Part of a small language model's weights: a variant of Muon for these matrices.
MLP neurons of a small language model. Each row is named by its layer, matrix (up: input weights; down: output weights) and neuron, and shows model dimensions 16-79. Each number is 128 + 24 x the weight over its row's rms, rounded and kept within 0 to 255.
After each neuron's rows, "fires on" lists the tokens most often at its 100 highest values on Wikipedia text that the model never trained on.

L9.up660 [133 115 127 119 127 136 148 154 125 140  73 106 152  83 158 123 150 111 126 144 120  89 118 135 144 135 169 132 133 104 129 172 119 100 130 114 161 135 130 112 123  88 160 129 128 162 149 164 114 116 111 116 121 105 143 148 141 124 153 121 134 137 133 167]
L9.down660 [111 138 114 140 114 124 103 128 105 105 125 127  82 117  74 113 120 154 166 137 136 135 160 126 131 141 125 161 132 180 144 112 143 157 162  97 173 150 126  97 136  90 173 117 134 119 157 151 135 168 145 126  96 114 115  99 149 112 174 163 113  90 132 127]
fires on: "he ", "es", "o ", "g", "He "

L11.up19 [172 123 157 142 140 129 141 121 124 124 113  89 134 118 116 158 157 188 108 178 119 130 117 136 118 127 123 129 110 126 143 140  97 156  93 148 111 140  92 117 144  91 107 129 162 128 118 136 113 159 130 114 131  95 123 156 146 144 146  95 174 132  95 118]
L11.down19 [117 131 121  83 132 145 112 120 127 109 128 114 112 150 137 101 120  92 166  88 159 102 111  97 132  96 156 141 145 126 122 153 155 113 158 130 115 173 123 127 118 137 158 155 103 144 138 178  89 120 154 114 141  86 132 118 100 129 151 130 145 132 103 130]
fires on: "l", "t", "ic", "s", " ", "d"

L3.up671 [124 107 149 123 157 133 115  97 132 101 128 156 116 120 144 104 159 102  82  96 120  93  85 173 158 109  87 136 155 138 141 126 133  78 134 130  95 124 129 138 109 100 126 147 112 121 130 119 112 135 161 126 164 130 112 143 153 127 153  93 119 118  93 132]
L3.down671 [127 111 146 175  99 146 136 133 103 125 118 143 156 124 124 115 115 134 127 118 151 128  90 123 118 152 135 153 129 130 113 114 158 140 110 153 111 119 152  94 120 113 113 133 106 133 147 119  97  90  95 113 128 183  97 158 133 122 149 142  87 111 108 123]
fires on: "of ", "e ", "ve ", "af", "ary ", "ut"

L8.up675 [171 144 153 127 187 150 109  97 105 109 123 164 122 138 129 109 126  84 115 115 107 135 144 157 166 121  83 140 123 141 121 117 111 107 102  79 117 150 133 104 160 142 112 102 125 147 101 176 176 141 118 168 170 127 166  89 137 108 129  87 160 146 121  97]
L8.down675 [122 117  78 123  89 168 134 134 104 164 139 149 138 109 114 162 109 154 122 150 115 139  99 126  99 178 157 122 113 117 107 150 178 136 168 120 149 132 152  92 133 119 139 125 112 167 153 117  93 131 127 158 143 157 134 140 139 118 115 145 110 121 141 105]
fires on: "e ", "to ", "er ", "of ", "er", " "

L2.up139 [141 116 147  88 136 130 103  90 100 109 119 111 169 128 143 114  88 125 141 139  95 139 124 111 135 132 142 143 132 139  92 131 105 126 117 160 125 121 128 108 137 172 137  98  94 160 185 103 100 138 121 152 139  77 144 138  97 105 108 142 150 125 100 140]
L2.down139 [103 176 114 128 166  99 204 111 143 144 134 135  97 151 121 107  91 110 116 144 145 105 110 102 134 104 145  91 150 105 132 146  88 160 129 144 117 121 131  98 121 130 158 117 112 158 141 107 140 130 119 146 124  76  90 123 146 149 160  83 152 109  98 117]
fires on: "V", "o ", "ity ", "k "

L6.up505 [108 112 136 140 126 121 147 128 130 110 170 133 125 128 140 136 142 130 101 141  80 127 112  95 113 112 149 122 111 152 124 145 161 148 120 138 107 161  74 115 155 161 142 112 126 182  92 101 118 144 128 129 113 165 136 135 109 116 106 138 159 121 143 147]
L6.down505 [ 90 116 149 123  99 101 132 138 143 135 148 153 109 128 150 103 144 113 121 111 193 117 123  91 111 109 118 136 122 118 156  89 141  91 126 130  97 115 134 128 131 133 162 154 111 112  90  92  89 141 139 161 135 165 162 147  94 111 142  98 154 122 194  85]
fires on: "an ", "t ", "ot ", "s ", "l ", "en "

L4.up650 [131 131  67 135 163  94 126 129 127 119 118  82 121 155 123 137 177 106  73 149 110 145 184  99 120 109 104 145 127 112 139 107 128 153 102  93 125 135 130 117 103 111 107 128 146 108 139 155 146 103 132 105 123 112 132  65 104  66 148 113 101 108  81 114]
L4.down650 [123 120 131 118 100 137 148 103 143 145 136 155 121 147 114 120  93 132 146 140 139 154 117 126  99 130 101 127  68 108 114 163 146 118 138 110 108 157 134  95 160 137 112 175  68 140 159 103  92 147 141 112 183 118 116 110 130 111 122 197 152 154 101 124]
fires on: "or ", "to ", "le", "ing ", "of ", "on "

L9.up215 [137 104 114 116 129 147 148  89 160 148 119 157 137 126 119 135 112  96 121 157 148 143 112 181 119 121  87  82 104 123 137 102 162 102 114 135 136 111 157  89 182 152 161 138 134 121 105 148 104 140 110 123  98  88 185 110 137 131  77 154 110 133 149 147]
L9.down215 [163 107 184  90 104 160 121 137  94 116 140 171 122  93 123 120 134 129  93 149  86 130 136 165 182 118 176 106 163 131 113 148 111 115 116  85 127 165 104 140 109 133  88 112 119 124 120 142 164 134 110  88 146 118 110 122  98 156 159 139 128 143 149 115]
fires on: "sp", "g", "m", "p", "z", "em"

L6.up676 [106 167  97 131 135 145 114 184  89  99 132 106  93 139 114 120 108 122  99 149  99 159 119 120  90 114 120 167 132 133 113 107 160  98 136 164 121 132  76 137 135 125 150  90 118 146 129 120 148 110 141 104 125 144 160 121 126 134 117 168 122 104 136 121]
L6.down676 [ 79  92 128 102 119  98 116 125 173  95 131 158 156 121 130 109 162  76 138 117 155 124 135  88 132 137 129 135  91 104 175 127 142 140 136 123 144 104 110 117 148 137  94 151 122 142 120 137 118 133 147 136 139 127 128 125 126 166 138 143 166  90 115 115]
fires on: "ow", "ec", "s ", "oc", "p", "t "

L9.up714 [106 100 105 147 135 108 124 100 121 140 156 106 118 130 115 133 157 141 108 112 167  93 134 158 189 117 122 116  95 165 134 138 147  96  86 133 156 119 113 117 148 161 174 118 146 114 119 135 159 140 120 152 120 150 151  66 106 126 127 155 122 173 141 108]
L9.down714 [160 162 165 126 128 150 137 147 145 112 149 165 147 153 134 155 136 120 138 124 154 137 105 189 162 105 119 126 129 131 116 136 107  71 139 132 132 126  75 183 131 147  82 129 122 110 129 168 122  92  84 121 126 129 110 102 123 164 121 111 123 134 142 120]
fires on: "en", "m", "on", "et", "em", "n"